Weights of a small transformer language model: MLP 640 ReLU, normalized queries and keys.
MLP neurons of a small language model. Each row is named by its layer, matrix (up: input weights) and neuron, and shows model dimensions 0-159. Each number is 128 + 32 x the weight over its row's rms, rounded and kept within 0 to 255. Numbers have three digits each.
After each neuron's rows, "fires after" lists the tokens most often just before its 100 highest values on Wikipedia text that the model never trained on.

L4.up247:078137142182106199088129111123143123104114134129116125187116120128123135196122217156131109110107132128105130099108105103109155151107097125106158188113101107130109114124109213130115102135191162100138152112080150175140110175099110135097086128115104156197169159084144117170145112103149107104113093129119146160125179177024164131144109115154188152095068125196146133169098156110109120132181145154115135064051100105159121086162104101094083139151110145091164090112138171137100121090180117
fires after: " the", " his", " a", " her", " The"

L4.up223:149177156099142101105130143118063131165096147109127141085097123209095183132132130157118116121095195136148164130206211107125113133176123108170116154147077115126103139148107130093066129113128139216147116183150066153103154116080158106139176109149086098081115168161118086098095092125132114143098115133145100102103132107111111118169101128134131147204094154173149085135139128174140078190139141112140141160184193153061116125124115134110112094111154117118098098093136175115055179122108091
fires after: ",", " the", "0", "3"

L8.up330:114151125124134168156116082135178104141133107174106108130127173158163155069176161130100186154156101139058109140100099126115119104097135161157131185124144118109108131122144101089146110148181153130144140172104108165139070143086110145127163139138131125136211096095106094153121122166068140124099150163158127105124175095109141131148153146133099142144151090130150139159036155126111113031137185197094115123122140200061118138121152116129099155142111118104082107062194123108069215121106074
fires after: " for", " at", " won"

L4.up314:126125104143130142132126165090137119072150144181176133157102094134121024116113150113073130118109102152117133121105158131099192134103130124111175144176138082157152147137158088139107128118159108056151071107144099164146144183169136045108145151156118080114137140060132076079133180201197076105132140108088103154173126156154081139093145115183089148183170115180141136097075097095108158139098113151110092138162105097106120196120121151106139121163135145129146158095105096173170099159124095
fires after: " |", " M", " (", ";"

L9.up4:140085164100196199103120153185125124114114067087179078115114096118141079149172136117131144153132108136059140162126135078125158142102067114163149129123144125138138088140186099130128160128147160129122074156079134134049131140148090172137186108179166127177145119189129111120137111145151125139145078168177136128141128065166131143076197121186180076086136105118110062111091131098140192062145069147153129110110149127119106099106178130141074132125128140138085132139105127127119070123097091
fires after: " |\n", "9", "8", "7", "0", " Rio"

L7.up266:138102169151166117073143139138175150111112220141088107144106166161097149158127101194140191125122110139194157130117081130093124117105124096093096081133112106142106127111119084117106136145125128086117154109103179175198174179131121109189183222130103154160126105126118116109169109179133126086139129167112197115121167096113090127125144129154141103124212174151106057100114118074083123090158060128090154124139128154105145131121049118140097159140097111106139125133124112135099140093104058
fires after: ".", " there", " There", " would", " poss"

L7.up326:147126118130107148154171146119081130120137143163048095092172178150102148097106119102134184080114128123105141079152075028098136089134042168104148129137159134121171159110158158151150084128137141105146136113128179148143139154128154152187094167097152166192154122114085081113174103135121127119164144128030112134176118173135128131161068164147088046114156149136138162123152108119100094101141143074096105111116132165161160111152110158110125179137121164117050106098146109155084090087158130
fires after: " (", " G", " \"", " dis", " g", "["

L10.up343:156136095112096075110092153137181176040111135166143129146117106150107118164152098057087155098127118140165215176150101080145097073168092096107071174163184155086131130134100062070102148180075176160110155112155096139125105140126129148146138128129153081091128111154137165110139079112145136100138154152103172067159124139138138175102131156229137091126121154165104108126138150137124109109153109116108115158141125107136169141063162092093110172151124052137179113146100112127102145132093159
fires after: ",", "201", " and", "200"

L10.up220:137139182167108153113138131150091108126054120075143119168110059122068103114161144212123132096109124132186100118137075112153149164080079187128120133087125142128172127102136167116174163112134139095125109142116134139101131080142075162125125159127187158071154109149091142135125122130121106133155077085095139163088108137099142135119091169154165159134123144191072078170167131086159147018128116107134204143111076128104150109169159122106125130125072157084182147128159175151170159112101150
fires after: " ", "\n", " |\n"

L7.up634:069114093137121036145161158105146149138127163111077086153160103114157133125162175130123084134149123167131068069168174112117112129200092098168147140149151161106150152170092142085114074087144184163125099169137096143099120175156154153180135135164138120129174081128144099126078094120139149094110061126108150111084195138153128148079114093175197126170142112105163076156094171083103144135125104182108134126133100095084097102201151151119094151164090059145092132117151152130119138100120124
fires after: " the", " No", ".", " Top"

L10.up578:172131188150123124073148161090151182082119136140065167144064152110109114126132081116110136122182072109150104121155110086112093064158135145140117144189098158110085111151137137129118094142105141169141097188128131138105077146086149127122121193095130180184183108092133124173083097177108149157117154129162108187139170139121159069106123163166150181128176131107168100127117070123180180140084139097190122119130088175121138120100106161072096147114084084088122145089103143092134065114147099
fires after: " \"", " (", ".\n\n", " |\n", "-"

L10.up612:209138126116164134134169158090193158115095157153108121148095167132138137105052138107161117090094189112150130080112123129128078123092095121086107126131105153115171097083098165138102125152089132143106102126150108196118131105140181085150105143117134181090173132117069155122155124197077160143118148153174161124100162130152137077165102057143171078107191132118136148123119113102160138103054107106123127125047079161132199177182147126108064163145165115164101131174090128108129120125128141
fires after: "–", ".", " (", " ", "-"

L4.up522:141183092177142107123152138124150146175042109149162125152108147117083131123129140114126135135100121136117158173149107140114137108135101141072113087093234083071120190126164088119078091129097065134058066100091121119137155106117115139167128094137109137112120127227148114122074087136111120122115145175130102149104172172082177102121118157136127143146136076134112152111123079164078110187144202166085187120110137142136164104174117192127130095117153127168170159098104123159114133155160165
fires after: ",", "1"

L8.up154:168153135108134136127160161138141147127133125174139166081094183177102133158158093120154119097141114152117157118179027092121200087152123135141122120031143110137125122137115152142100102142155106115113067103148116134120129172123102133122068129152163106107144086111105136108132088152101147129125140148107152190120084103090122145212158115103131170098215166036204149066162120120109099160124153114163163107099155144180140191143071127124133181121140073104113135141134113098111101104075102
fires after: "-", "%", "h", " dis", " res"

L9.up28:226128155163142128119127093105144156142139131113138124121110174122139120066101129126070056210109136152089178163123096148085142120163057124100126160191176146141112095098099098139071157117085114126135116147180144150167128181123143099124138106120125126063158216147090158133162100145114084145094083147150106100059110054119096086112152077184121123105136128139109113098081127101109145142149101132145148127127109187083149167117154150142084162160106182129116086154140140149094189165153140
fires after: "–", ".", "-", ","

L8.up187:158154166144143138180119133099113117078177118174130115155153149144132066145128191136171175101119135157092073099105151130167153146115108145118158131122154115097137082099132123179127210160068136093105163125116166156089154130159098183063125107161136180122206097151135142148176141112072101200099120144117090149120125156049108136076093093114095132142116088147144196135123125090111121082121151108142147073090134151202157085177168082120116100116121094122089111082091132105147091137138073
fires after: " the", " his", " My", " its", "'s", " their"

L9.up307:182174079152157144072169092168107142100164130103136152160115113093128108146151135124106168061134137131169106179117153106150093109144119171179094109110101157148178158091071134092098124121128135086148110167121089196108081090095098104123149066068115115130206075179114100102064108155122180176082149160159151152137124125138108152161109148161053102135122139139170135101109071084180115135154179108090149127161157138101155179112145126109095151175129108143115143132152178135100121101156048
fires after: " the", " a", " U", "-", "Or", " of"

L8.up287:193122124183087170106179150135133142099120125105146124118087116154104175087119138106090104095065113145124155144096051143103182136133153137109119135149081115113128146122143156081128165140140072141063170188120122207147112114149119113166159153166164128209151143127102072139053091146075124133110080162131164134135141129142144148127110145152148098118134082153099183116093087116160126146185109153150140074109072095117135086163127167032073148134155144114142121099120100110110182120200166
fires after: " the", " c"

L10.up518:197121151134188131146160211189135125085130083133145128120142122159104157142115119113119152129133145184195172159119116158144141129116194116077133078138077170087123158136165120135084123071099088090134117050118128112102081090114135111103143079107204129094140125172039141135141110129142134148120105137114174134142118169145125099128140094054118152081135178173132092164127130166147101142180096180128146081122108160197077083111066116119105121085132048115116119156104129113135141153139145
fires after: ",", " and", ".", " He", " to"

L10.up42:128134053093145085143163141187107123119196093155182096132137123131084093147107141175181127065108111121143129133102139091163065160169103094125089121117129101118082092077107078108120112125164153068119157115130086073105108139174147148183152158143134119056126131108132145184157164176170103144193175138079114116157138170140170102120146153065073105133149126145136063107124078078121133092117127156185169153119178159183092099137113105092120139134169099115155127084134153146116195127153134
fires after: " ", " was", " it"

L4.up53:120104185114083087134154112093115148115113137094106145153175085104153107083098127134135128158149136087146148113158106099129111153161119151174155163095144134113169152136123151122110113176126152163143135097149151138159115147139096061074167109159137146044121114154070122168090085109118093108170137134177183122143114132071178100166064190210214133144083222148050123157103121123146146087070137111157149136090116139131096136116132113096139159156147137119173106125067085142115171121107068
fires after: "201", "200", "198", "199", " (", "\n"

L4.up195:153120082199133147135183067112141137140098093139093146155112153166112089080087121122049136097122103132103157053143111164088141111090155147113171075102128115096145189104131112112084126201109094181061155140117152143100179208103113168163136106124118111167128132133120080097093150138146093102149168086119116149123100172094158170111136191189161162123075130174097116133080102103157114151105142116151168139136050119148138168122098145128118144096169098174119097129156137083167137139171082
fires after: " the", "1"

L8.up126:146106100135120113155118129126159085115122167188138106127125089108123103109163128175100126095098133065182146138134123134164177137146099122139181131149099140122160085131183061045080171121124137108080087111092131164118151154053127133189198136150121120139115150199080095164202126126064141086145107126156129111122122122136168143143106154153150104090141116045166099122115082099181166145179239106139115126077135108119106120129133144172086146134087136148134122098170141168098153099101140
fires after: " Apps", " |\n", "1", "0", "3"

L2.up366:115175129091123118072122198097089234090158162112102166144154110113082126136082116129130183106085160086068124122116139116167129149114152121230108130126140148157117116165115121146198107169140139105105122106141120158075091149106153131138151134106120116081108104129140108134190119108133104196168157070115118094112112140168134068106093108130119111092184106170122125111106145147174113121147097165159167149121102112079080135162073130166149146137132119071187167064168182160074154129126095
fires after: "\n", ")\n"

L10.up78:177212157119159111102093113175170203136117081117114101117165126176101075138058118180103120205179136142094099134144125094117108137130117147153126108116152117173130108094194138145107131090174110154158135130146063099153141066116148146129169141159136123151106079185202101132132158102100141093143187174151120077082111113087128082132212105145119145113156138108117132096130130103180099124106121091127158131066063099158127114075093118138105175135154154098124110111117122099124172145083078
fires after: ",", ".", " .", " "

L9.up571:191099089155138113161068145135113116120160111163065092145164095102185113077142153128094107141114091093141104155126110129144169135073147100121142131106078121147147161173085100149124130113154086147127100148108188119081131169152165094127144118156172106115141173158110144087113085120196161136106191111128168065130159058183063112117140105172106168119099151141156166073081160115168112131087130139119126126061112146187175130117145185039062164143132106145129122087090138151149130165153133
fires after: " |", ";", " cross", " on", ":"

L9.up226:128140161139177157102175174117121169144153138155137089113101096081123092161129111097082102070170171166154106173076132073127133157127095119085144106131131079150110201123188118122113131171148107136111112103140121111151165120172145152126068164186069139155167155119114099140146088051068177111137145126131129076106081097119128084140111099092067209123092140096095130141116188183122142173159154192061152117129119124091126108176102086103135131074118120115138171118104183146117158121148094
fires after: " M", "M", " m", "m", " N", " C"

L7.up217:163153077157178103091125163065129154128170097173159182156175091130152088118148091089116179071095113077141096098159102093098093129118152172095121126113156130161163112144122106144149185129091119103132119086195155142114063156144054120130188126136125116123182099134073106169153157161095090136149138144137107141121099183094171113124101104154094142168102139154103084150136123160125090122137198091083120217105166125135074118113130110139128187159162091107128093094091159068162120164113161
fires after: "-", " was", " as", " un", "S", " int"

L7.up68:170138097110121167152086153110063154136167208152106149094066113165123125111102131102135104150137142168087144121123155188136105106121186120126201139120135118171141138104190096135120127109123176117098081146113128120122142080173151134132180079116171096153124123124133103150082127174141088155125113137137179129101122147134107050155181148212069147148110140151148140150078120115087186159040098095138093206125113110115152142132099158109107101037119115099101138114121054116095155149152138
fires after: " Mc", " Al", " al", "ul", " in"

L4.up412:166091115101149125108195112149138146132159127153131156072136094076129171061122099155174179090144175139147128117150095164140124159129207105171158133114147114132103131099121146146170129107119093142103113169182079122069135105163182138161125120044109095078163130133108097098129131148104071084144119123080142153134166120120150091121114157103041123118130148144119138071062120157116117119139091156176060127110210121097119101169152183152151172126138069108201132095143153151145165106176115
fires after: "\n", "-", ":", "\n\n"

L8.up481:217138170123110152068124151157119158162176135108107140073131079135136050095123134174121124092095128138113163159131158132127195155068184162130095129112159152139126113102104137108167115104158089123155138098175151115124114118154074150102097112127142107144161159186117151102087120096117112112089119113140044044175146158143106135138181124100075180152134166112107182111161169107090128145086089168098125072119113122158105129164114165119107121127162128147100125093116199156133180091164042
fires after: " |", " to", "ase", "I"

L10.up85:138152085142143172069135099078152147059152116079112169137162079138167110120176169105184076179130107093092126142175129132106193128085115180136145158118090125158137139133093080087134107118137098093149137161128100071116105149173072125123151124144138149122167155100178143152156111089144154119159098202129153099095106135152122122131094203220102124150074162200049128152130089118143147136082124141127154114118106108122173159163145089105074126080138108099148139123133161135132125183107062
fires after: " ", " a", " ("

L8.up601:134181187062097086068132140109122124105143138131143123157124132162146109073096125150173089163091112196144166216157211125054182216161118129115098093128144127120172127119153110086074143130097105158128147140114126063078111138122137135166157143148019149182105157103130132117112101116108156144036079117148147163105091078085140067142140097151120111101094136127152136152163148137141127179143128123125151119132167124128183123135095149071124163134132134147129089105133120148125128130120096
fires after: ",", " the", " England"

L4.up407:189100070133178092113140173084157117166139132185097146167200110127148104083121110083078193189102144204109159100169136115184164144055143142132134177106163146143110155132121148095114118148105090118079167114127181127127112126175105066150107104155146125133128092146134094126150144168125102135120085125098114112154143173119085103155153140128121125135132108105163129070149130163082108120146157160077098042130138146066104154061086119103119122066187087142098139112110145099177144153161175
fires after: " to", " for", ",", " and"

L10.up171:157149112152107044139133130127126121067104095149147168176114082119048157091120186163169133101145102142114155171163098071141052124138138126081175105160149208129056154116139140118146102138135101125135110170163110173142119167108088128168185130095128175099141138113120115174121078098119102167192135129115151132134100139136188118108115156186140129093153130146113125113159106117154066107062189189138106108117094130184173156114112106100172076154122106062115073113091147118152105103118114
fires after: " ", "%", "ologist", " Medal", " II"

L7.up425:155153119088151166155122161173100134128133124147140096154096127128165141178204090149124077107110119134123109126151094139029157150164100124143124107124150125062086113111124138128123154120060106122147156099091138123137117135095147170209149142145116120135135112183148078120171115213125119106088168084168116118071091066086199127135074088141139077078185126119171181134098115118180081095162164116083142142191081104143126160078134116125109172173138082162106138134145174133150102137107137
fires after: " b", " B", "B", "-", "-b", " c"

L4.up114:135125072098178106108105091072143106136159097129080179132131150167116121095181111093117147104107156147146184132182083136144140157101129206118157122094090145125097113108096134152150136095169104071104143136166110086073081112103163095147178060135097130168138113172139155121143099103152067191071115131127127114124060136088170083136116139111159131086182193061071160064113106149108149182115157172148146180115156127143103146128129109132154177128178092147133152152115133110164170118138187
fires after: " |", "-", "DST"

L7.up117:124154113111124139111121131113061072168089128156126146075121137117117117163162108125102120121135141131136138128098079151131157143155158167069170084131074144161130169163176202116089169094124169109133105182168116150156103165140107155160091134150179109150073126132143126135097190182126069163107099111169142130094050105112112146157150132137115130114173112164192147111093028186137080143061137185124077176126100085072171138127161095060172135138098133128134113090134166139101144143108128
fires after: " d", " P", " D", " p", "-d"

L2.up335:116072126175129170157155140045116117132137105108098121119149138129125054072067082091115161141168130127141141111156141103099131112069168135143138157096149152132097105108182130161133125148129128112083125110121096182102100209131146144140134129160100193093122141145152064077102150136133120120099167145130133161094094100138097114119161187120113173082181178039114163066111160119119121126134157091181198053162120122194152149148141119112097144147135124123178056139160123185155150110115098
fires after: " /", " |", "-", ":", "):", "°N"

L4.up353:120154115107062132085112063135188089055190119164108135169136083168085161114075189095125086136147152146140146092137097117144146112108171127099118096117139089133118112135115151125120175168120093099174078071150131119089139185160114124161142100139119128087186112161108071123124187118174169137101167126146128117118116157186156160156121146170126171142107139143125108107068083124144162123146102179118155105196093120126092103198069118104074137083169171133096107100057147162154140146115176
fires after: " |", "0", " ", "2", " hold", " ±%"

L4.up565:160179089089094103168129114114142136185164136079176143168098074162104070105127130131138123153162166122123140151109169123107137125140102168136173088069166146110151140107126184094168119156129149100071091162130169100073070092132115117126140171141112123118206175114118137094103134127154112175171073183056139185111088101151147162118087102136144134148070109097099180180129110118109109135177098125106155152117124157157160124093139133105060145160154111087130117112084119087157105231131086
fires after: " was", " |", " is", " were", " the", " a"

L8.up499:129093154129155124159147139112163135136055122145147089143146133129135176101138101057116156158220197137160153078194142172082152087123150115156123121127144137092075181116159091130118128101055111150109112100158154100096219148124147120125092127124178099083158084099093138102153098133168109101141141125105128167125105105101067104154149129178107121065104169098147133154104138134082086088135153108197124114101157135114130131191154111180154113130092139123109110118120132167103246135105134
fires after: "199", "202", "201", "–", "196", "200"

L7.up387:126137117093100126111053120165067122126106133111101097128214096169161094127126137131101096177139128107149121147156127117099196193130071150109146141128115117132111095141125091126120101143118128161145150119169147142117153107093077138163145111101104102134104084174164166150073135099088157074157071130128177129078101122088171090101189116182195105119174129079182143080142157150135119170158162105062189089126177154124120146089089120158064104117154128149145098137124186166117214145127139
fires after: ".", ","

L7.up289:104175123091118089169058134128144138089143101107103167212140097150096129113113076202111101157135092131091102064136173152155125172161121153123123089126116098149112175125077117124172072140165141124168089094139163140112122113151145135073092153119117149192110163188152136076119087085181122156154119151122090138113115131127096109150151162115111167133175087146113090098119104194088085127123118147123124111074086105143177139150164175024147136173163099123154172055117113109163140164154135
fires after: ".", ",", " (", " a"

L4.up268:098181075134129130113164098169159110116163122132155104125103255162086169148112087180145148134132123168120170151114134138068129156138111156156124117121148137142141099088151105057157093144117108168134162096120188099134096118094111183127137130146116161118102109138076113110134128137129122143161097105125193130155140161120133124100096138129183101108150146102099058100073066127096070117070074115179194120140124155139090161127049134179135171125120110154102144114164119116108185196158118
fires after: "\n", " Party", "===\n\n", " Year", " ===\n\n"

L4.up225:138105105137139167173141118061150169119212132159140116139114170122131103153172144097120111119136111102159153175148142156147157118134093127190074169121084105170081193113054153134165059133105136179102080099143115204090116087103094119090126143092090155148240168140130118092081103092134107156064153126139173140070148156109139095137098071176165164130067158131119090082155154081127110109135122159144135111108141079167148134134126112150123136090126121155116116160153076104095138122110147
fires after: " the", " of", " a", ",", ".\n\n"

L7.up67:104153116147104098105146140097087209081116168132121131131177147148127116127147074198081159039141159103141106090131162166132111150117158177120100142087150166172174109099087122073173111193161118169146122211156092143145102141146141049141120087179092102123162144157124089098119155184137166107144091142168107118141129110123121107200074175139128146066081110117169141133122124105118099085069142143141092147167126146135099116085086129157128161131126122123100133066137176139115092115189105
fires after: " at", "\n", " as", "==\n", "==\n\n"

L7.up421:147118169123145118123146135106067159097165108102123129147178130121043037135161188113112093118116138135095074117171141118187143064159099164175147174169132098052155108102095144136149084104163135161140167120143134113075135101146175119118068118123076146149144092119141096148124132124166113126167154133157054152138130124138119128141083140103129130156129175098162181089095172106158131169086141103205083148112168150120118097115172160170125179136106133041093135069095157126120122169100152
fires after: "\n\n", " (", " \"", ")\n\n", " un", " =\n\n"

L4.up131:081133169194108139134148159128099097133118162133128167073141197172122117081169137117155091122130154138104162098096125103126119166134106143123168133147148103178112119121133135104068137153065152111112140110164188135119142122127109127148149109106055148097127168162110110112116050142139143155103135157146114132176156044098171083051077214160049129090109159162081109140107144109107138178133115091148089106173167217120111122120161122120131151082085129135172146118124086163128189094147100
fires after: "\n", "===\n\n", " ===\n\n", "\n\n", ".\n\n", "==\n\n"

L4.up621:104121071165158129188161142109137157110165143125106190099129095168185137086100165079092154119136109109140149123132125153108137118156133149177147142146105128105123124107137188146138173198144129123081097150128134142146112149216096034150135155135113055127116147152080104162091129139112130169103192143142111091107126172114110087104044166123072106101122092108173110094051081137163071138138166127091171078127090138065100174152127149156136096093135118068112114165108152127115132112168159
fires after: " ", "0", "4", " medal", " third", " lost"

L8.up285:156114104141114109127138091132140097115083122160095132182164120117156108104128160114219136107078150183142156103124140137091160157094142137122145150141107150111111099129093114128160134124130157132134079183093132233133195163129095204163138130091116132135228095157144095144074085139134097114112077134158118140121179100129145188099135088129132139130114062097162075125110085115193104141162121136128119101132166121142119147139129141151045149154084108158111099123161095033126178143126065
fires after: " the"

L4.up435:139150091114154121183072130099109166107095175139114149145126034095155130154068146119079166148189175067076122139101169141108118159130095101124161136125148129134188103123175141062152076111194119125119159152130112100115151158092122132130119125106132113129109108139132123060109044149143184152159146131096136170104100175141149110092084154194127068157145142150134111144138093189088122102148082089114116133093182157110113170139193185128095126122126108060173092102126149181155152146135106
fires after: ",", ")", "8", "2", "7", "4"

L2.up437:125124138143110175066157095095096105095119106069107135097151133112131125135177162172104130098136118153138173167091151128153196113120123143194140155100107116087154107120115119136178109073157164133101085066105140104129183149070150158158085124184153131138112136167088140124142147109146093096074121160177167094181133124122122069093156173137187218109161172170095095048125114137080103110111100145095148089161072148120105147105145071186132141116127122146176082196111125128113124160104154
fires after: " ", " ("

L2.up568:109080079118133195178092109086074135110119129162153119112103129158119145110123159117058116165124096155109089095127113195105163139084104132184124116241082159136071101156159099192086140138163126138083130144111116116076126171179127081102122132148112167177121120108103062076131123127154088159062143136121138136103177156089155093130105231107136131120148193091123110138141137133117167112170163089115151153139093157130088136099098179127113108144156150125155144177108141100088150096105122
fires after: " |", "-", " United", " C"

L4.up155:087127173093111134146124129160080079080125133122098193108091139136167118049117130115102113183141149103135215162120171119131141110119105118137153171140132125142144068115135137084145128150151124113069107042163163137096092139097141170099176103114153102173124102139079132130164105126118136097099140149175047178162081135152155138135108194205167127204168174160135163142034084114144138080110100167115095098134136133150124136119120107152074133137096094153123086184138120125151152106116139
fires after: " ", "–", "0", " |\n", " |"

L8.up384:101135154112166081150102139121201156121163108137177128169153054127110128149120087088148153071122148163075083137167107111166143135168146144118110093130105112148151136168108103113086114087139168070144142130156118101092168097114145138164166086184127145141086180131173110081109161107115117112148120140053094160147152103166143093150144178074207085150118128170162050130162117137139173114150118155065123161134143066120128143157134125104103129150091022143140125122057158156132133183112109
fires after: " was", " be", " were", " is", " ISBN"

L7.up546:107115118178132115096097109148106117081102101164118150109111160108106165146189086110104096087122205140100147093086140098063100142204130080092127159164188180111136149077155122129065073106148122177140110141092141066178147116137159117101166188157123139096137113186140118113160064111178109158176179134111204153130142133133117115116125112142080155092155121150164169155119144159151166115147124130069047123140108103157128088107133113152092156114109098089140174081133186111077130117117164
fires after: ".", "M", " M", " B", " m", "B"

L9.up276:126139107148107148110075066157130149135175099128148107145152114169114100100111126127104089139097224163112116095159122135154103098122099160206141128069184150120168093124178094130157104102129113117172191110068162124155166177094095079173149100145092151092133091109141087102105039125112112112170159096121119142091107159067149097198112168207140175083165106163112129088167165124148139118198138073166142145159120153096129170154098092118114138129105114130094099138148094110122118117158156
fires after: " G", " g", "G", " Gl", " L", " K"

L9.up238:142121189095125224103105100157105182135123180100104110164143116130176154144122152163110128125087122157137056095122174148098143174155122149083196063137189116059137110113062128177163118149077125134134156168131134156111155099132058123155149168118148132115161119156102113124148108078132073088181142164160105130150091155104146119131125095093096124120099129097149133136147126198150137125146088149125115158179111106134069118114101112114116133054114114167180064095066156093075143156153167
fires after: "D", " D", " b", " d", " B", " C"

L7.up36:178064121103095074096112139144129087093061100101153187124196135121096151147091157116150104140115092137128165096099161122095134142109104098151147118141135154152131172095146162118073126127171103092152187175144142143128131120157099152179158106131128155126148119149118120122120137123142134169058123109125130149126145171126101139122105083168090140075124106153043144150151065108132191083121168117114214088076134133107101051172137122108145158186118062143090106131188127179128102197148068
fires after: " the", ".\n\n", "===\n\n", " The", "\n", "The"

L8.up268:176140099198134166131117126119059161154123049087073145128134137152110163097182131104151138122134192165079104164188066077092180165083132154093137165141132136116110130125101122143160123136094127148146058120129092138133154106129133125190142083169111091110124153119123103116170115105140130143121203100173143128113158117090158149151121083107099149083078102143079125140113141158100081101093087122074141121113148101138187151098194145096142200212199105093098146140106158121096116121147145
fires after: ",", "C", "-A", " c", " Ar", " "

L8.up400:177119055076146156111121133142158141115134133100108124120081133155162100165104100139133118114146145189145155118055068119117157152136093049150194131183082145082098166091149135073128120105139164107127143064144144157111150162092199138115081134139151133159134098163091123097141101172111140099154079104092107102114171128135176111156154149206091151104220163129153105137097090152078149148113132150138077087110143163112066177135051154119147141165131107111089098089157124141120148158117163
fires after: " there", ".", "′", " There", " The"

L7.up400:116086049121104152096131114224101207102111144116146118150084121165123121069135116136142108095128189176117079130059145089108160181137155135164111118135115128075127164091127123182173039135131146124096105150143141123151167091160090089115133137154110136043086092138176114102150176182094124148120072129102087189142149098098093135149139144161154145134142127144145079128152096096123119095201141121162129157107146127123111126159152160138116143151091070183142086084140158135184096130165130
fires after: " was", " been", " were", " be", " and"

L8.up68:180115133135145103123120165141110208159119163141137125126165165210129148095101135204141114111113179163159120077132149118134166135135131151155125168067111116128137162159114094092106117104146129080107092064129153091114098138157158118125158108078148078103165141153150107119154204153113136177153105138112114098148071154148172088134144078035110155106150126132127164086114105104126119077157135148144106168150069048128200135133046118101102145044150130148093126143128121154070127133100101
fires after: " ", " $", " |", " income"

L7.up433:143105098048142098126041120093143093072132121157133132140146127126144155138172086129136197167140137111142140084109124104226096144110141154113132169112134131125186171134102151106142092115089161107107098102118175143139129093122104138150100188131122182109169132099144105165168167159133129138119070155144115161162146138072137110098175120098114124100134090089170140136092126152055055117138152218208098153083100112176123120079122122111073122152121093114081126114133146190134153158088173
fires after: " to", " his", " for", "'s", " in", " under"

L4.up310:115089127149124153166113133163130082119116154143143117137156101120167096106180115088039166136149120116159133118167128133137167104155057080119135156134119147094127128169095136134115092092130089161085086139096162144110146165111080099181130178161129118153102134134101146102111117174143076104149117060095138171069150098126113058082129142156137107116142184161146143158061130159083143114170107139115143174073155056142114135134150173115181132160053171107152116073148194208143152170097090
fires after: "3", "2", "9", "4", "8", "6"

L9.up183:089148087147113097106133142088097184109104104112178169174141082158065174166134104098152044090125109160132113128167140126142110150090100131122137136080159107091147124104110085104121108061120131181101121084164154162138125158182178177166103113123168120173136137122169085174094073135105144161127098093164169077117123161149132095127124107144171150154133150161092139178080178118145200155105121157113121087103126040061113137132091106089147165128159096129126096104170076157134150171100175
fires after: " the", " The", "T", " N", "Pl"

L7.up629:137153087066138108143136104139127122137130071135082130090152086156050150133145119191179061104072148145120110134117159125112172167121099146125098079070067080106132151128145152113108177150155102173110142189099102129103147173190110109170157097111136137134162205169150093179062092132136145120139120146144117168125136133126141132125185102149127167077085113186136120169167093128125098153124081174126135134140088114097141171104137080057151171164165111160083103109143077118136117085180171
fires after: " the", " d", " a", " c", " The", " D"